From a checkpoint of a small transformer trained on Wikipedia.
Architecture: LayerNorm before each block, biases.
MLP neurons of a small language model. Each row is named by its layer, matrix (down: output weights) and neuron, and shows model dimensions 128-255. Each number is 500 + 25 x the weight over its row's rms, rounded and kept within 0 to 999. Numbers have three digits each.
A block is one neuron, or neurons of one layer that tend to fire together. Before each block is what it responds to, as a language model described it from the Wikipedia text at the highest values.

Description: Sentence-final periods. Full stops ending a sentence in Wikipedia prose, ahead of a new capitalised sentence such as "The", "He", "However", plus occasional section-break newlines.
L7.down59:523513545498541491505498478466540498511517551514475512501532493516462522533510474496514536509472476484490491498487519498507527478481534533505483501542481469463493549476532467533476518530483459509529484466539483519432493498470472505477515464551508502498479485512482488493514568488518475433482481455514485510503548542500496488516493484519531518536508535458536527510517481488505541531502
L7.down248:514517474500527502491528484514485541509456452497530526497493537513513527434499440523518483537496506516460529467529493501494556526487482478488520517523533506477493505473496492521486510513447462497508450513493517504484505484446516507504499465531486521506464514500499444495481469473539452508485475531476475477508495507508493512475502474507445475523505530502508504492490490481512541530466
L7.down435:469503510501527492503514480481490526487519477503483541496495541464498452515495481474500541514516489486515505519493507458496500496484512513523509500530523520473493527478538495494516469541479487513527458485519480521491466501485495512497525470511548520468492487483474501497482510469540505501488488511525465560519524526498514535509470497534470501492485526511500532514492488489459534511482
L7.down678:517480490517518511509514495490508542491479514522473528460475529512483548434462492497487536468540502472493478510476476466471505564532500488506518484495498524478533521542555480511491483542462534510505504489507458493475487470480463506517443469502482537498507486499465497494549466514458535515558481472487450505511519488489486519525439541532522499460512503503466525521556477514488497487518
L7.down831:463484506548530530501505508464485493463506498510471509493477481523486451522488483477473521484502575510490476484503518508503521511502482525519506499554522440513500488521476522471476466528486502473503513487477497465510468502479512531494513493509517533489521481501506500492518496504520491481486523477468502521511511531517513500518538434555490504504484538471506525567444481494512489518456
L7.down928:515529460466521464497459491508537522465477538517505506494489478476489498472481495478485481497490526517477536524528501495479532519474481500544513499494527505519446512535494533526500514475492551465501459514511531492499518442508505470505471520453544493445458563495488470566479523507454502509496483457485508444468501455528462514531521538534511536505503509485475493461512495516446491479518
L7.down959:545514501486487517468501546536492517478509492497456510544439461524468540471517471499537516489495501498513473489472488498521524493441516493481488442507502509543530468515539474504483530504495474489514487525498540457523499456501507508492527534502485510525515492487506519492462520501521491497480509496534493518469506497507458522511513455528498502494450536528510494478514529513534513488456
L7.down970:480486527474466520485482512472493470495488479541464530519506480486507482474501512494548535522501503508514467425489526477475542481505541525508469529487538523499498481501500469477519486544508486464492510461485464482485487480487507533466480511488524524483514479496467545505471514486506504558502536461539485504514499486477514498538514488506474538549468526523535485561512550492513495479465

Description: Sentence-ending periods. Periods ending factual sentences in biographies and narratives, often after a place, institution or team, e.g. "High School.", "Mallorca.", "in Lyon.".
L5.down28:535504562506522486492494527485529469460521484495484521489497499483502490508479435518482496531489473503521519470485528515501474480458494469459516458538471487467527534505530497514487507537473474514517535503521487527485538491470491513505520432520485547454510503435507466548511498497489506473493489507474498549481504539468492536517489483512503513525508512465504542527474503480476514466521
L5.down34:505510515461515480493457501517507483493470481513481470523477505498471456476483486500487521510485488455523482558510508492487476536472486484503517485550476508464517513482500497517508483531496516493534522445512504523476485505495475523508505473475467509521514481520480490501517514520527456492518535470505537496490534500502545509534527524488505541516492510519535557546486493498459478411494
L5.down158:482504515491504513456480528483507483513478509510476547522521508491475498516502459507484537515547503502523496471500547529466469517452483542472509468513479467515495509500522453445498513516460492472504501477473472495494479477461456481510490481500477541516516467494516497553457512500498457520485525491525513470532497523535474513550531514559516493494546552483505509519463486513510537504493
L5.down473:483514528521515488462493461518507454493531525527478498469487516479492502515513465511504492530466543490566508549495479530488498504452504510477488470511515500478510512485533474497481485550471538496540493432502461515516495473496483506489531461548515540528507478513525490488490494553542443465497502513541480496515460471498512486542506474525475495514509489491440485499483511523504560516458
L5.down684:458464493541504498506482492509506488474541464472479523512459505481471514507474495477519566500434510478498512515493485473466473509481493484521532472491494530515532524535542506489494509445506498525467505489519500531503472486474485522467566517509448464473479536500483533515505560491536489500472482484487508565482499494519490517551480464518501512496446476536515520512488489516490489541510
L5.down731:505534495544542518531464522514491497428506521533465451497516522511455485460468512502506490509455523491543489480518493500493520527468532524539470495498504491415461514499492491517492485517476457470533504477495531506492451495507475525443468466529501510479520512490498491546517519466507471437502494502487455518483496514505493436518529492540491489469516498521543539501503512497514507482465
L5.down758:496466490508473514491515524505491493499497489513484478490505480531449552491458478471479529476487495477505502509535545499468495526540559464529490487459459486476490504548523498527489480488450492454504495512497435506466454481523514505532460516494458490474536477493496500502514514504482470522538494437521495493516540506503518527570508511555493512513503511511516478524526526495478491528438
L5.down974:552556483489513501496506503543479500480507490505515438517487528495477548457467504513496466513471488546507487479517488506542541485468500566514446462518514518507481510461465518471467510590519483496531513514496501495486518482516527478528520532514518427509477505506470534464509492479470489490508501490488463447498502475478479491504520487478493518494481493536471491468513537537476465501504

Description: Preposition "of", coordinate symbols. Mostly the word " of" after nouns or verbs (medley of, made up of, constructed of), plus degree/minute symbol bytes in coordinates and mid-word fragments (-ed, USD).
L9.down893:526516511474499523505522512510430468495500524487502483434535459493482516507535495498512529481523480510530544529480493504501528512503528509495475504479499490515465534457498519505470523565463461483499474533480485487481482477511523476513484505500510537474519467536477480521485542500499538506482507516518505489487520496500475505513543553471474453499521490480460547513493467483523508458498

Description: Verb stem interior fragments. Word pieces inside a verb stem, just before an -ed, -ing or -es ending, in narrative prose: dec|id|ed, t|ak|ing, all|ow|ed, ele|ct|ed.
L9.down586:499509505494474514514513522510519495513491523535512515495538547503484469507533562457561455487492501485523452497486518499495528460530545497537525508513514462526516512487485508473515480484465493503489531489512435541468496471479515512485541508524478529524484477484457532526504470480521506490520513464495523501501464489484491471513449534514508480450480516486510558505504490476529476504501

Description: Of after quantity nouns. Mostly "of" following collective, quantity or kind nouns (series of, group of, kind of, roll of), plus scattered mid-word subword pieces.
L5.down171:503525463490511507460496490472506504490481498518490530484526533511548524507493492481545502520542532540518511499533479520482517513531507498526531464506525540431480514550505534525484541469484501503463484498480522514545541485489487526487512518492514476515504481484516521461504498500481487491522502488536531495531500535485506474495533556488542440485464505505546535514491479489509529478499
L5.down454:492545515508525470455523512523500490483502529526472510439542498524475503498524475523576528473489514544505501483497462529495532525497497472448492487468474466518488504517512483510547541493521503454504483540487503511491497493508500489500502500500487511485519493530474502452533512489434495507511529467522469512549539535490455477523514487520507526517482514525530536488485441504507522501507
L5.down459:519545492486486520499555458517502529504512478507463519494541460502519504447464464498471519479474486511523465502536458504467466452506519459473493495494495485499534495480516494519494537492520501515500494508469537475504508539483509541473522502484520490502500489483539454494505486510543461520475486510465523527535523506474504487509480472521527507511500482517473496508477518506503496485531
L5.down491:480508527504468488468491528516483522544503521518455508539508512487495484495536520528475504523477478508514483521499524460487520478495540496494484494457496473532501510471446480502540489528475508519533507520504490497474487512506463507481516488500474502505507493544490527516558485504503444467495466527483445494443488475503513506494507513503535468470540524585515487432478478498476451525541
L5.down553:489457496464466464506508505493518554460486487468538534582501546504551501486502495507486494495460493476517502512483493560514542522489495489508491505490518502494560477485494472531480519482526529471502517450488529529522497507513497483543507487494503488513562470516494497500485509474511446502518473482450472525493513545502480508486455483475514492508502492508496516454475526509495439448478
L5.down891:482493550522500505512484449514438468492480503492480487522480493500518500485518506507431451532497489520486471465508510513448492519507495485515533513529538506482490503524472519532488506457495516531522469521458496486523490531524493512493451505485507489549488491488479492454506494507485508538491533490496457515504490524496533483475550489530519473473510499500506519542501485536525460500506
L5.down930:497530461498466552475488539481556495517448541463496482490506538526521483533516564526526526476500534494488502493502511474491540514535479506508436456524486526492503495496515504467489518518484478509505470554484505485470512473484507520456487458490485512481495502520462493515466492502504503487475508480481492507413542523483494480458532464454523480558496490445509506500484485481480519489547
L5.down968:507512508474524512494513510473532455514506498479506456558489553469538540539452478515482497501490498505523472477526491497495504479495499526556506532461492485456513516472494513536530512532496513546536505490488525466517487494513445500464515509469489504480522518502497448466510548470520517487489508496452485483533536511480531508503491500527534484490496455520494488518478505524476494478493

Description: Comma after introductory phrase. Commas that close a sentence-opening adverbial or prepositional phrase just before the main clause, as in "In February 1972," "However," "Prior to this,".
L5.down54:481528517487497510482490506499495458518523480514477508497472558498510485521504487496533525465505513508481471486486477529545462516507536497467460519488523504501522473452535457532491454501489491486543483480478499465550448544488523501477537447479537536532502481491522496474518528531558454472466473508544486509522489502468529530495512492507515512491542502504485482475456447497580505493463
L5.down221:495515485537530526486458498506503508475471528519483476479504523478519542474504444485517487482482512513480525537491509512521474485489530494504488430500496515527471495513506522519475515580514438512529579502528495457499530514528467498489484494511520528472513497493522456516513540477501459464522473493516470508483514497497496477500507480531432498518479519476472500501486517527504488447460
L5.down275:499481476520525535504488490525460534468521487500529481499531508525485497508516519489485478478454471458478467485511435489480502515490501557496452504493486547470486483451473505536481513478526516482532525517473501466506521480507526492514482507540523524500491483474479521507505502530512484505528478500526457467522462512513497477482525512484499493468481520491525540481457519540486523499540
L5.down369:550479461498553481494491511509473485490455481448488483476489488532493459520519483480478510463500501504455524459504557450457488519535525436525497496477482464506502528528513511489494539494513473507472496535516511507500484454478501478511488475470510504476486490521501532499488512502442499503533487485518535512474514523535517496543538456471535528509536491479519494520481485477478534445543
L5.down445:494485517532580491481479481476497521512520541479453449490526493503498490527529493469486534487526526496479480487506539479511494486488511485525529534507479462501478524475486497517462451491514502502522484450513522492504527532507509473500502466479535539525472476509536468541487461503507507454510510490508479457512528534511513438499508463512522504481524494478508528496497490470526538465489
L5.down810:454496505529565509496527476499502512482537508558486524453473458505482516470500446499520472508501470538489536506540501468537508507441500484488491521459492490441497472520496491487468505484481521465502487526487506509477482483466523534483462490522511529479549498535521530488478497545456513516513474480491487537511516440537493495506493555531525507528480506491468529465498449528495463508518
L5.down898:462486519442514521490498481517514486515533506513487502521458511539454512528544470471513534545492506493553546516541486489496460537490548485480525512441471515471523505497504509540487503528483478451522544479489495477489453513488493448471492465536480547471512486510525531504493480514538482474492502518508449470478494490515485501497508497513457500510505511480481500498473464513583533540521
L5.down1004:494486512535539490491459498488492508490492510516458488489499482519477492519521494499521512508489503498517468495530513436508502508472527516520468504484490475443454561511507487489477485494488496450510534544504465506443486477491486460470465444501511545491527483568519508493490523492495451450515507484504473493460535482541522485514516500517496528499527517483494500461501520524508558523482

Description: Possessive/partitive "of". The word of after an abstract or relational noun, as in level of, quality of, end of; occasionally word-final pieces like follow-ing, ar-ound.
L7.down312:481521485504521484514498496481476550494540476483487495515463475507509521513526475497579510512480480561506502522523497470484515513508503474506513506505532420530475509481494493506524501536512489475519488478490541499507489507524511517509504506465467503492486468525498489489456541490492502529507487490492502503497500478514522486487516506523504524476486439516490550475547502488491487486435
L7.down386:468499495484477529535509528453493504468477499509473493532504515498532461490479475494515537486466498490488512525517527493492529524504489483454460554504501520492491526495499508485531481558540537485472486518483534534480449490464464513517487464526538497488486477519516507504532473558499521503506496498465480473496497453488474516495509503505537540546522442526471463528498561510464472550501
L7.down521:502439510486476499505498454460470497493500503529541516462477548497524476494491548464530518444463495529497499507545512479507523505480481513510505495448499564487482513512503457504495483508485486513505523503468481521493482484517519541466528488501465556484468522529517486500483467543564550500451490514467463522469489513490480501497537483502482461484502480499509532520492519559556481502543
L7.down702:481458465555498511463519476497484520449523499492483482521501531496441533487496491502506513500513517482505488531494496429554519493470476485479447443485490496528457470475509471503485466517484471492490461460532464533501521516523523482503509489492505494486494454496501524479482458523527451496524536502506490504476515605490515503496503501495557496571513513503485515536512472521491515536472
L7.down704:536546484511482469545489511490478463474481457508505511496513550511544507496487516522502480521474546512516494556501524460520489511501500489499462484555491488539453522448484504548478499535449466515553490488494543486450513497527488492513500477474501486495512474509505452520502459496500459473522576519488517449482498463512515520482489525491497514534512498464514484527515521495478464528503
L7.down719:489487488483501499506498542494470512467486511532508472508520527490476478511466528495520502494497494505502515485497541516496477562459451531493486448488444491499517483512518478486540507523540518508495517472531536500558502475487500478507510474502497506512500487509471468488478495545495487520534490565510493431497503539537502480485529475449490480518451528495475497523498480472519499493468
L7.down760:472499510547511503462469454503524500498501507487518497539504535493482509505517514465464519482479503510517469456517529485520472499460484485513500497519521477500481495513532521512519491510491491518565502496519469531489545462487453506513517519492498525500518517554510476492499473459522478485534484521503495476463541527512520461470492522487541474481484520517477539515524525484435476480502
L7.down912:463522509476538528511512476506531505476476488439505494519482519476495481507541522522512505513507450526490496498549493483509500470533519511479495505466497481464509503497521541497493513521488519519508520491500502505515501517518465467465471552503519466473527521483453476508495560515498520509511520524545453432529495523468525502450529501468493523539514475501439510475522522522468459512456

Description: Mid-word subword pieces. Subword fragments inside a word split into several tokens, usually just before a final suffix, as in effici-ent-ly, descri-b-ed, accord-ing.
L7.down140:510524515501502501511491488524491517475485513470466534517486487453520539507495524460505476508483520501507495524529486465553496491468467498501483499485533511449524511508505418523508508478455506525506520472558524534497498466502504489513488448518525521497484455506508506478469462518537484500494501483474490495471542516496470492491473481491441511514516524540494534520511459468486487528501
L7.down367:426500521510498483522501472531444507484485523478505507556499496502531522480529532534467481543475522504511498508499500495465463542502499503497450510503499479485497512521513513469516488511465465517490549530533474468490522479489482494479487486481521491517484487488477484560516483491469479500500515519495504488493531484481469499509496503484520499496592487535518468577450489489450517511485
L7.down564:483474533490513492477524520548513526459528510521533467484503476474467505579504484491512487522494500495480468480510497489424545491474523508511500542514494462502499496438455485509481517482476477508499474535512489482471484556488494468510470490550486518497510493444482496513502517532505527503478459498512515458494505477500470502459493525495556520496497519529481504472483497527468471519469
L7.down631:501473473490539516552515515487482508486506509471512498491513470496462532535476527497485498491475490491529509494495486475530492512469448466472479448507512541472503475484470550477497535538478545491450502565514447519470505491528484463491486447562476485496522513483495496575501525508498496536458481497523520451461496488505528473527462490459508484524502506562503481519489476484508533517491
L7.down743:454500546493484517469467519541446525514470481487516530497507504509567506481496506529436519522495521522496492457497491489502527509495487487479541532523533505491474481541462437452518504478484497536530490522536486471519476463517463495460463510525485516478486465482546518516512501471466495530497454498483479522528507457499513502502511527536535477524510486521475537479491463474501468538479
L7.down755:510530508547500481514507545472495518471520530523541508430517475499529498493549505516479486479491473483517472477521492476530505505517464501509475492485510470520517486491478515484529527521512512540478489537469506494468498489507520494474482514537497519511480502490465570445500479445491525525456518491510491508490499499470526500565486499500571456527497506501492484495486490502468497521485
L7.down845:501486493511492533485442527524507477521537477477504534531495468527496524519505489526543503509492547493535447503496479521501512492537496518541485538504523540490493433480482453503509463528516518506521505501485485486524519521486532502460475474506450514490533493532486522502526531494493475492533546463533514519470480451502483486475489509540494462512499537524470457482427470464492488518567
L7.down909:469507529452498503456533466472490509485490513502486491455512503472522561488470495503519462507474552523505503457496449504481496504511513494533511547527442497468510516513497516473474501482514499536508461505489507494512513492525518517521442495456479496517516468515478526463491513542534515517508461492514486491515497528482517474512491505518542526490531521513495528495492496496504508489512

Description: Clause-boundary connectives. Ends of subordinate connectives or intro phrases before a new clause: the n of when, ich of which, commas after adverbial phrases, clause-joining and.
L7.down149:444532515504483529507482485507500532532530498517452516479513530476494484492493486504482561491491465471487487490536484499496493565490460456474484520473505512454479513494457528493449527525501518494503493541476484533506516482506437541537514477463472488456566472477522507490500503491487491518476498525522528463516503454478513449526476500469494496541504501469531462469483514512527474536559
L7.down509:537512506449510492478472467470467506520524487514481446518507481492513494463520499482479538494494505489530516479505507552530511499483514501505500490464543521489499499463495494552529490439505486517509470503478513461486473528441468510494509445516514502502524516483504473494517506508538508472515533558540500556499492503468482482504491512505470483502460488526515532549527534509546497488486
L7.down518:506467474535536507452536495515466522513472472499499462471518487508465519478442493451442528504507461484561478485515497490503492506477532517507486503496472494504477512513524512503476430546520474513522487497534483508478458503500499484509477477454492485440520461496501551538498520493494475445491506496498515518501501463489510491500524516518520524514519464440487474510548562544512510527513
L7.down714:459526469500489523480528518473479516470502513516492507488493465513482499508516493516485494536550510476477471493468464488479465510476480467515483489490490482520476488475479468485559481461516465501497496520493528480445465490488501530504518522503484515560527498491508499522501474477527476483498529483490492494507529475486511451526440478532525486458496481547546491499468519493514529448539
L7.down854:482529499480476514533523513521493483487474486441499510498488513518506538465526483530503520502528487521478490532544470428505482513522513456502511539441484501472486502535468479515504494518532542457482511534535462471524450480453548474516476504494541477452485456528496517514533485471538475495524519506493494530484497489498496455520507544467490507509523479467484463485534484514492513510536
L7.down873:471479504514542489511526510507496537550510520524507521476500450469507467485495475509518529507483520493435524532482501533468505499487521478503461505551522549443468531506472479467526499460505487448561459524488484456507498498521542517436521488483513455517490532496474515499517530512478476511451507483524468503504510483504519483485532491497525510509474483484525514491534500508519497511511
L7.down883:535564483457528500487482460485516467524522473462528443488484517477484536497488462501506492525451509476523487492533534496508538482558557500505522496509480516462507524512496479506508512510495505511568520502506471568480503514507480505530494456467501514506500529502513535517478497482530512526535490504490507492517501487507487497488488491541550508480493500464501496516509491486472544482502
L7.down979:511450509483497485502544499503498531486529545521478546499511432433489471488498498484495505488498468503517475480524547473469478474463453478527509490506505463497492508499521452483525500487507506459516469512484453537507506535473506503542506485508491507494518531489532507458480492505543496475523493538517468476485517510492511519555462452512515499508525470537476521500515479480463490510497

Description: Coordination and quantity links. Word-closing tokens that open a list or quantity: and, or, commas joining items (pleasure or relief, warm and), and final letters of many, various, dozen.
L5.down177:543504471502519500505498494490535479490484485530499555513484532470465497464504482568527460492482539521545466538503505529519539471477478478518498502506542495461497488487487483510499481498552539511498507500440499534475532433503501512503526534514499481527451512487477505461499537516501533509483505521477502521527488465500477488533520484503482478523484488498500502501454569491445515482525
L5.down285:460467490526526538477520458529502510491530471532499442505504528527509499506508479491534569484546513528528488468544540527504484478543509529532491488478487473474477504536519531531439505528508481506541462478482489516498468517502495502487486490468457496475508516435493499482493530493517451503477557511487493499555502496516500494505516492493518490503518476463452523532496489530504520451477
L5.down590:503502500504442496450488503473497459541458507508525541511481484472516517467503457496543510487498500471469523524470504513555490476504484491519488498558503505478480467457503470503510509479557496469442494542539483488512447469523537510498504474527433503522495548530506523474547495516490510483504498486487516486470469472512495466525512534511531532504520483548516509507501489503487489506491
L5.down606:520480500487507538479513467510515526505503511526497519523497505539491497488546473522483486469477498489489524506513481497491499493497545487516487499473503475437467493500495458544505465473480491528531497464502525512502513505520514459528467457524542524476544453478512525484524510487516499485503501497514503517517467529493516461474516510459484512462482513499544506515527441492497462534459
L5.down685:459473499509482536515513529513469504514533475501495491511477487552506469518534467521505533502499511469484513441511476498492487510466475473507498458496485430526482513480485456513480494522469539509506507511503463521505523524486474509501477471467469516457535468487514498475472482536486460513524518499475495496499547551469441505469563529469509479465526554514480525550481499516483535500480
L5.down724:516513521486512502512487511479489494535550507508491504524521581511524558532505519521487464531477512459513520463477460479490502488512532446511509458496478510479553467473527544499516540519513512474537506512479515508511485521535451531452517435534497440494471501536482499499503516539494520470502510473447514490480487524521468451482473492532508527547487532510494512496512527500471525490516
L5.down851:456467496570520497482514522482499499479501518543477460485530512479502501475487506525530493508512480524466545523504478464496498545449527548475498574471493493523464500490460525514503500456553487516510507487522530553527514528504460520465446470525486493444483508503485552516494505536491461503497493477490503500519489552473481484469516523513497483497532496530484495474501496498503502521463
L5.down976:496506517529503496509490482515503481510490518499474566472508513524543512509514478556526475494472529526530517531498502491522490529414482514501483503489496471473494448521476499529536536494468500517472530526463490553479497460522520538478487502497514509463537498531524537509477475494466516491529568515540486479540530525471484511475497490506516471453481505506511491515506487507478505519487

Description: Sentence-final periods. Full stops ending a sentence in encyclopedic prose, typically before a capitalized next sentence, such as "built." and "Vlissingen."
L9.down478:494515528504549528465484500484496520502470447520491513500443455486479476477509485522505495487479494485514483456490495525482510474479490543502506455537482522525459494500541478501469481597491483495508490457476478511463479510522460523497512452471508492527519464516488532509521558520560493461476484455521505531504533486464444504517507462535517525548519529488491494518522470524529514487511

Description: Coordinating conjunctions and/or. The conjunctions and or or joining two nouns, phrases or clauses mid-sentence, e.g. jury and public, sites or campsites.
L7.down169:506493468501499535492499485477476520522500512544486546514513549506479485519527504557520480448516532504453505504507495509465522475454476490523475477518480491480450511566497455495452487449475518532557561496444471539495499501536457487546466525513487487434505471511490542471504551506501480511471492515469448521534509497544481526520516521491563500508522484502509493512464520492481507470511
L7.down180:507487532519458479475488492562509498535519525489448484527515495514486567502550464505458509510497492488501474518481542519532507532514521510511531482473492497442471547538486499472510471521493512480492471481539528467507535501499493491537503496539480433443506447522500505503538530514511528527455507494476483468480446530513523467472493528502517511485537497528520554521469462491483502516541
L7.down214:504521508457511477443531495505493480505498529533494549470514503539490507490495517506496492517534475472505487493485509488484473499509559515518524521532469447485533525520518523494544503471540528505532506479496471525536466525528486535527528459476469485461458456506484508518492503494529532499470499474484542499504497510482502470502480525520537483526486471498480553531484477501449482458552
L7.down230:514496531506508508469534501503520533488525503549510538491511483511506478488480494470467526491456517529528486511497474478500532497492502474517506492492468510491499513502466519508498516528526532509492480501501469499459510490515470482535499522537495483480461444423465522469496477559501536501494533464463470484531504514455498505547465487504501523537506474505474515548493509487529539528505
L7.down308:513458502523523519520511500509519505467512509499477485460483479468543519513517488447494494487503495509487488488549515481484523491476492529462487533526496526436510512499508499480476483475507550468528509513468509509457533491527473484503525498464507498529503450483512513457453542491495540529476524500511503534522522512503470477514529474483497447523498511480476516497483499496493477531479
L7.down598:507468526528488511517521509503539475498431515495505524466493541509521489500504553495525485492518512539489459517533463516491511510525503495490465500507490545499467513487509444517483517459534513511486495480467519524485485502472511528470453459496471488442505520501490520521520518504524504520501509513497530505537490518494490498471512514526509450527481522476490496523519484489497530523494
L7.down633:493504495453471493483479524493493520476490481525531518495518513459488495535531437487483515475508514486457474486474476503483525503509479536484541499521522505480461535479468496495466479467496522491515515486485508531478518472490484477511477529477518522470511508514512489488469509426519519498464483496494496497503460530473533488526486533500520513516536488459490512506502514460501472506508
L7.down758:451538521511513509498519463481469471494486511489482528512532511493539533474506462524483462533512568487500521526520547481421505476476505510491510501496475488468496504500467480480525522451540496512501515479469541568468516465499480502500518510482492462450458509455488504487469514525478502473502533525529516477528545479503510477528458520515500490521497521476474546524487491454502511482519

Description: Sentence-opening phrase end. Fires at the end of a sentence-initial adverbial phrase, usually the comma after dates like In 1988, or As such, Following this, or its last digit.
L9.down583:512476521562497474518505516475516507503483447520465493484508479536495488502558439483517516474493458490474494485516478495486494490503529484480465516468483477468478529501522495508523510462486497491550477499523446494482462512458510473471502508541511505489509459488491533473478510531511477483546505476506479512508463517440509456484523519496508538508519484493478496461466500518482567522501

Description: Mid-word continuation fragments. Inner word-piece tokens that continue a word already begun, strongest for the b in responsible, also respond, approach, various, rebellious.
L5.down79:490514500532539508552516509515496524518529538490523504502473489485521551521482491485535462489473467544518542514499490492471517511486527478495496506480514480511507516501492477492532522466483478493496482511505484484494498435493513494521506481486512510537551509506506497501540493528514477508470488484461501525511547522490509528488541545482545488464516520461515524507485493514512499527506
L5.down399:521500490466488474514504519469513519501529497506473497464527502505499516500529512515522488477531512534533529502505492474490498543492526456529467499455549487485497506528484482491490508502519490480495510512523471557547482440549483505494477493479495481503475491508495524548493488502527479488489446518518512511511504493460516502534459473531467472491515509474491520542528510467521544513538
L5.down469:508525467456474521546539525480481478519509494451462465487504467466507473481489502491538480509474543473541505554474525484506476551550482482497453479504510473492532511488498498509518504500509518474521505519490505527493547519470526491510487437526490475484496471468533470499482499541517460500495502520507450482519502503510459490538482575518491534517513502526480479462504499514508444506528
L5.down521:501495476510515517509530511460507531497532459505467521480528497511522502472482521539518498476518524484469508480512492477471509499460504486487478467506470463524495505482489484437482501541497520538506509557508500497497477458487482501473513499501489475513527494558507522504536525521508490512447544483542501490494501501486471526503512507528572515480480556440514461522494477540488478489508
L5.down624:535491545476479468525448472497498503542488521506514495504478539479478475486496497525499500506527514514544516531467485522447509517456489474532496504470485485515438491499449472501514492479476530537498506487486478490509486520485478515494505513528467507507494494490508516496445482499514487476467532477505507497497524536497513488511520511455530487492502541507509530512519457498491535451497
L5.down841:509476468477503496470553507510487517518541537483553492497511486511484530464495578509492500461491508482488460491477548481479478507539460497498524533520469473498473503500464444526492517497468461507514478544511497506486520466497481516509484442507509522521515515508549531483499483510476452514477456484516487505546546511495478515522507498470518526505512512479533452559477502442493490457451
L5.down858:516473483510547522502528519493511497521463498507480536510493490470465536478520501494493495533506482503513509497480508491471480517497551475514510467495512482513493495504530469486490473460517483507502484549509507506536529498530464491507530425474535507504504506522520495475494523538496500565454469533466555492466519432529516510463478505513490463450516503522503477488529507489494465491492
L5.down895:490457487511520496534508480494477486518460546510502517559483486507496524577480476469501482499510488514495537523500483503444519504499567493542552496472474526507492501463501518485460466444484476464508557518512489467511475488466505490485519509525490508487536456493465509516504510509509451514473496496451526482495502522505524495486506504509474496467472505512490512504513452508528484475508

Description: Before-verb slot. Tokens just before a coming verb in biographical or narrative prose: clause-joining and, adverb endings (subsequently, also, later), subject pronouns He/he.
L9.down380:530536539504505461478471515451494509451552486470501485553486538522529494453475464454472503511484515495496561531488525520468510519492522524534512489525475494517511496504441475526544494499516528493510527530475494461496484558523440525494522477534478520488472529484467498465502497507500484468510507536485462474491499507509492491483464497457468481503444479527498519523507490490481488480459